config.toml
num_key_value_heads = 10
head_dim = 32
intermediate_size = 832
qk_norm = false
init = "normal"
init_std_up = 0.0342
MLP neurons of a small language model. Each row is named by its layer, matrix (down: output weights) and neuron, and shows model dimensions 0-255. Each number is 128 + 32 x the weight over its row's rms, rounded and kept within 0 to 255. Numbers have three digits each. A neuron's up and down rows have the sign that makes its largest values positive.
After each neuron's rows, "fires before" lists the tokens most often just after its 100 highest values on Wikipedia text that the model never trained on.

L7.down609:156171071155109122150160145094132144106100141147086044182087069190107120078138104107153128167079125116171148115145093089164158137123183187139097155137178175151180159119087116124115116118150120120169139156123170106120097109078095143142112122056144163139119160091077111082151171123109115193091127109137108114113117105139144165066091114142175082149165111123144107073118157136165083099083126140174068076139153122159080142117133115155058165149084107163126120203068109111114150118136107113132098061108111084178105069187135148116081138109092134090114104162114097090119106118133156084129075150161109132079058084162169124111099107112093119120083121186154126130123110174108131172167131133130112212195099145189155173125185171205205073150127129142190132163100119113086178109151124
fires before: " ", "==\n", "s", "ice", "ed", "==\n\n"

L4.down250:110141129110071084140176106123181075099139145093108093081118208028125126148142090098128153195120138127077118123158109175161107125082110103140092143120123114198109194132121096127121105082081103055133125147135127111161136141172112148177150151159072095185164122101112127112149116180142155104083144109158119131111143157154150106204162160108156109104138120080089113168140116074132100106144122137171115103149126099143183111117154108173113080129195175112096211104160186131128146170092086097107148122122164114147173130117119134138168172083123109113158138076157118071119162095112097111133129115191086148125138103178147117117129146161144151093118078171119137114169172142121151126095106165173121164124163169090138145144193109128106189149174134146073148151135098146132137146059123
fires before: " ", " in", "==\n", "it"

L10.down7:141103148100182107123139160136117157088082118062137120091164107110145130046102077104090131115054100144174084162147099178179220100187122100153185159118195064136114167091117150179125100166061135135120172168095155090140167105121151151167128109142113070155082094094102141076121157104088142164144154098122103110156043173113121179115077107083115142167082159150121142113119173160102158134124081085139125138149133108134128132146122109154168088159113108141079145147112144123143150172135189122110082129123141139193137138179088136158142111118117102136174129212097126091106095111131107111180135138112091157129154149129145155167137093142147066140096156149130133155119124101057111095112141113123084172124125083221166083059176134128151161151112117115051151160156118145144083123169158
fires before: "ed", "or", "ing", "er", "ly"

L5.down590:110101109162112122187140187153129106124131121091098145111175101105126128093102115107161155105132127167162112094149090100111094079142090165129093135064131115167147131171185110109187085096125145119132147095091117175130120103142143116093096144103065163116146149102088118110123143160072126134164140132151173067176120143159112129117120109147096134147125155098161111116157255122140141105124135079106107142109106153100117134087106126092110175095101140106065138123121173141150172123148138128150153126170165145133107078155144109200145109166094119211115148118118091106129135112150124151117122109109137128201168140134138175105115100102146170074102173143159194175136151150152132135085157148151161197135135095149049174080117103114086178141074140117121130142121113135091138133171091
fires before: "==", "In", "The", "A", "==="

L10.down763:107141079105096112137098143145132104153084136072160105074105131109137095137131159099137110069102077126136118085135112139110093171105168103125144143136071175101114168140098149075120173101142169146203196077116094103172140144134180144093180103169121083128130115115177153125106070143116133106045147120132110131130113149165168087142135125084145142158211131109052087133038065131141113128072108083136158143081110142132133107109135059139171119160174187089092127080145186146121100137141132152105112093115120154203100139135097138093166099144155140150129160103165060073175130115155114135156115058132112101149128104096077143093116155155152144120155133106123119134151073136119175196119156063096169109179125082093073101115112111132155226155158090146096142135159085135130147117115155
fires before: " that", " to", " of", "ed", " him", "ing"

L5.down705:139112133090097146139158149088132155126140108110144177116124105158115118069092119110115134111146178167130154081148104087146052149106152121167115118124137140113176164152176150113169025110152166125135113114141133181108118118175123160117139135115094181127124122063097119096151199144128137106158127163130139130175117116105126128141147104132130153170080108093109099132116255119096155132088140120094097095133103116107098109111112126108112149100133151099133145125128142136163180133107107064174165086158134144145115122127167167116148148101115149116148094115083162135154132159108129189131110155101145114142129120118096097112147132123161123096124138195156122162164126150158115096083141126127138255149163097169070187142083157121121172136137117083175157109164124110072109102165092
fires before: "==", "In", "A", "The", "===", "He"

L10.down675:123129107115164107149125134076155076066185108108126114177121104131153118080121116117136146129123164133115178097102193120119119142191103145118119132120115114111160136130146134122116115140104134143121170084117090117135116148147173113108150127126116174182053130078142150142124151202110151155173149127159144112093116170192112086114114130144121183173159133078168113173152194177096108167123095106134074094136109152114164143116183133112179149130139162106137153080200109150106225156072099097135107183141132164132152067144109200140147126131173061071156173171105064078144162151178076133138151168085146116126133103103101110141119093187177137114134135186155198158150163104185112145117113186174102162133220169119112142131139154134148116147140159148134134113095173133184146100155107
fires before: "-", "L", "M", "|", "="

L9.down351:133112151125129106191139136130127109109168104113108141091111147144150138098099099113154118120140133122148109097158135080122119145141134116153129127127114111172154165177170138109130087154121151113150111116144119150111104147158097182096156113081127151101146134108132140077146141154118139121151126117134124119160107109139099149120137088140111130153092109112132110122134255148139146130118128131104060116106119144111152156102113114114112150105127106108133154114124134142156146128143159101158170147177144150111154081125129142146126113114114141162133136091139143138145157148136088182110109096072109125124135126128114097130141120127143138097098149160154175141125151177161114133084141155118141255171137121167070169138158133111142162134114148090147143155147083101071123121155093
fires before: "==", "===", "The", "|", "In"

L7.down730:119122147136102162122101157104148152139109096086097150119134079179081187123073121098156099200183142139180126144134195150169183109098135164114141132183096124112127117131231091153131143102157159142157149181173131133100095156159140155111106143080134095037109140132170125135153136123148163139117161166119145111081155164121108102077179155112159087139065139157148100075083057150154101069108182085128157128129126142049096079142210108114159107077162158157133130123087126158202121158096123050089137111107170147145132111134182134090121183176109074130068111143109100157134176156172178167141095157135143120097180124139163102093120131155088157152125079133143148157215110069172165116132149125116083150098171139120098185153106134106142123126104165141105116088138151124130130145138138
fires before: " ", "\n", " |", " (", "L", "″"

L7.down705:120107142123104098213153161112128099101158134103115133089100143143131144064087114142146136113115137130130087070150125079155117111159148092141102151133118108170183184165170128110172080155129151120159126116168151144146124159136126157113155121072113143126150149109164155110132127162080177127166118097127137146181093100124136150146096099168120122133122136110116127111140255115117121131083124124078073132102098094129128138082117113110113158098138111120117150113124130161142168157111124088151144131176153155124132105161154120143103110110081120155158135077122118129136153182106057177105110112083111160128141120131118095171123136122165144082112153125167174145112126137160113137109153105158150183172114120164071207125117144148155165136125146057146128175123096084082121117170105
fires before: "==", "===", "In", "|", "The"

L2.down367:167106153131090149161105118066195104122084110123128140122153140157164125110189147158184165101162189157154119130158109127155099152132084121196142145155154138152139144134151098147165148104103140114171107103106131188118163172125063124083159136148157125119140085229123108143127146208151102094118165108087149143085133125076175128133155130116126122100168097131078142094084072121124156114054136081126107176152186131109084100089153117132073097189102113141159160118123137127121132076121158139163165044215132157216172123081104091135187104120149127149134074117107086150105148142076123109169121119173144140118112144076114092112158172177147177116153135122136130092166155152098109145056158103115133091135160104155115134147127131043176073138099129150097069163159117111121169153105133
fires before: " -", " L", "s", " to", "ing", " M"

L9.down715:118078128103066109150161111081126102110106147088118165128120144156102127091164138099108112118110154122148130142127117137123079110141178103089155121117148116134137164172137186141179077142115141138184131098126103140122130135101102082113150122082134118084171141031100135090126094144097118142127124091107178164151147088124172084142167122154152180107104131100120082105138255113110119156085185085075122126159103121111117160137177166135113199122145101149157142132138179117065131100084077106129145182153127125112134177149148154149142118129100158138181122102131141148164177111108123083131158091089097162163142151137137128110180158102120120112168138123112135150112102154174118175169126113134170255138127094115182146166088156128127152166154182101147100136143105124102153147192138
fires before: "==", "===", "|", "====", "The"

L10.down138:102103100179125118113150104100137114057058184043077104133183060164100098191146141138099114111122116154089120094100099137162109051139108157180149158133120190141102122150192144144116107140131153137151218138141073177186154072142114106120097151109152174106134121097125169070149130129123161121103079097097195116162143110084137121088153105141140148069073142125150119151148147132122118121114145094142172148073132158121064129167129128094152154104160183097117087083129091134143172137121104115137073076120146108144190077153104162124095137124136085101110086121134171143132150152133118132089132101137129106116032141145128168081172168159131126107142148093234141131168128119132178196114118169100119138130099063131189142122118138132150130135132131119100138127093101126164141187143107
fires before: " ", " of", "+"

L9.down738:121140141168130097148187142145103097155125152133097117124124113103126119116109126088129123152148119145071117114093147094164125122103090141172100095144095064097095119097164120095125092114126177172161133127085103138081121155113126162079172158098154122093125107127179120119117084155158130095164162130141195136159116093152125123157125133132152156163117165082178141161148092155154132170158146153138148092129137101082177159087114137107157120141118103151161193131138111112146194171091177129230153139138090080103182148133127156108158157007173112166128178070097136106170150162130056136124128140092146179115106114086147068092108087172165101096118112097130195090131156200147053147120162109149151158122152094128077224077145116111164165144156107090156107178034160089129121126143086
fires before: "==", "===", ":", "|", "====", "="

L3.down514:088127194171149078138142193102176117084135118117100158128151089157121181108133113130150149172130111121058195149117073171110137115108138147081100189142106103187164136116200112140148123139136144148078170092152097090119151154102039127100158156120140127113121088094080136171172123132168190072090083120082122152142103163143112075122072186116131110104166142096169178143167147201077144053120148169187124078200184167184115137134176105086095144165132146109129103091142102114142099081165135114105069155129142083106128118162116190089120150096131171164161136128113102068107177188148079161132079125161143088176057064131165087139171191142084126105146117130118103169129148128146123121130120129139131174103118107114136149108090107176105153134180156157147147056120065179104160157067098
fires before: " ", " |", "\n"

L9.down495:137127131125108073082115086134077146097159082108138137114115127127193159101133183153173124090092119127074155175099080137189131079208112107134073071148163155194113120069064132148129116071162109170165102127115176110104142093121152126129071164084145119112079107123132164085126153077125118097102110127091170133152126147112123172140109108125140154142146109126138151162099184111140133172108157150108034104147154157066088054150135150150075090155118132187100102150124148044093095138116121169147147092190135123138125105125133103120161082122103137155181097136159171062079121107157171124125137083081118109084101142136186167103124109058168151139131135144135109143143162084134164103154151115116139193081070096146189112136128063156105112115188157106118090125161093144097149079120110
fires before: "|", " the", "f"

L9.down573:168098130136113148082084134156117112107122124173151097104068139139205124096136078153095161137142032189075109116143093137104121150162093132138128173167105148145117161157121132122149117129107069185144129140103108141049087075127055106131134106141104112055079174119079143102108126148072134158171126118177161136107142115093120130114135140112102148147142166113153185180103153125116101091144124128101093129095144108120151087114149110111162167136121107112098080131122158078105189127111156132115129081115073093185109144111130115159124114157135147146137149120101173144113095137116120152054128108112116171119089125120140147085125125106107104219153129154141146148135133087128159137130156191149084162125075185111161082089173080192199080117092183069094176022111135101097106078131149
fires before: "ing", "s", "ed", " to"

L5.down795:098164085123139103146137157107092081224166099143137124108140178087141201129193107135114109074129122157155100141116136089173118135136148140130134153093099123168128122111120073129116097118144048104156134135138138084123150180100121086103138111129143165181167089148137167113144120128087176139050127176105103104117129107149123111099073152046151137118136117162081145137080094104149138119095189097114090129151155072072160092134126170100090134157099081173151159118148138170152067128097139098053136125190149056177122120063121118143158156126134095109119134127179138099183101181113139148094120155121128132169182122171169161088139096109102117092088152151163090189161069131181163102152146150160150180146141121159184156114168110147101165120135172149093083075141138094127028184167141
fires before: " ", ":", "'s", " was", "==\n", " ==\n"

L10.down215:152197158165129188176064204112067140111070093210092144157136140153138127153141099153109137161122094153082131109129072080166133083144105082197105145046124146160102147101128076129168131107152154160126116203183168038123100152104107148088132129101113081101104182117101121131130099124150121115088106150189106116206179093136151179132094087129157123121112138139094151124093214123132103094163139166093118081132086162131137088069080090185101136119090164142126147148090133077091097106091118114202094105147082120104146073105114161123115178111167150136169110136087149148147172094137143110087153130141104099126152138097140164171164094151159115170137112121148159120138107109104124151080097114155093169135172154115127110105147090131168094164130146142154145090139162092038128078129075
fires before: "ed", "ing", "es", "ion", "er"

L9.down641:078109106075118131150134110141119116141118109081150149152109140130124130143105126146145123093208173108100112137222082128099172148146189125173094109116088164170172167122077087153101162153127122111157114178117118134126101044142111119112067149113104170184180153090181145086150124061173141136131142156112112135170167137117157126133100143072165160086150209113146161140160088106164073116126112117147098161137136180166131117175121113122085058103141131187129100095161070123160132161136106219128160152139163129131100058189126160111137135142062117094161108148141089087096157118103134159109126092146113153108164168154117132139147137094093125101111078191135085162191137120107147140138122116099126122168145132080135047152155138121077127103131178147126210050149128142094136099108117
fires before: " the", " his", " them", " these", " more"

L3.down455:122084097123124116155134177131142139071150148125111077107118169164159127128154155032154171162171130139170157140097104147176081113168114128108126150146120121176150184202194179140117118147109165127166153163152073164119074168163113106122144149155094145117156139142114178101154114131108149117141149102140170138139129059124115088134134193119093110117102137135174145153146141132088117133087139109134137123092114171127154122082128095101085176097110057171124137139138095077153163108137139077136135162166153183135151076176135137120163084078114159146068144154112148134186133180143109156137067133154172149139180141131136075143125102166121136057111179114116134157111131174135151132141110152156186161143143118175073148123132144181156156092176148128124140117181094098115199132136100
fires before: " ", "ase", ":", ",", "s", "g"

L9.down566:076098148116067146098193121106137145066147106165075126134174105090056143110134186156130104092124140049125160128121110143099136076096107140086115129160156168117138136146180119151139131118080080104128164148147082146156111090125115184158165120138075135111112122149109103128171151126161098104092179146190166100127127111133106129148089136046130097089120110072111109125096155108164122112119137141171133115100200097112146137090158107118163121177115148130140109089049112103136161174139126072143182113151156107180107144164119151154143131100147163096161148140167146117141155097101094092076085163075149093089105080167144116127184132099138182063188081173065129161110104122153122134042146098109167202153089155116162145096154182143149104196125156164110151154112122196133170099114160
fires before: " ", " in", " on", " by", ","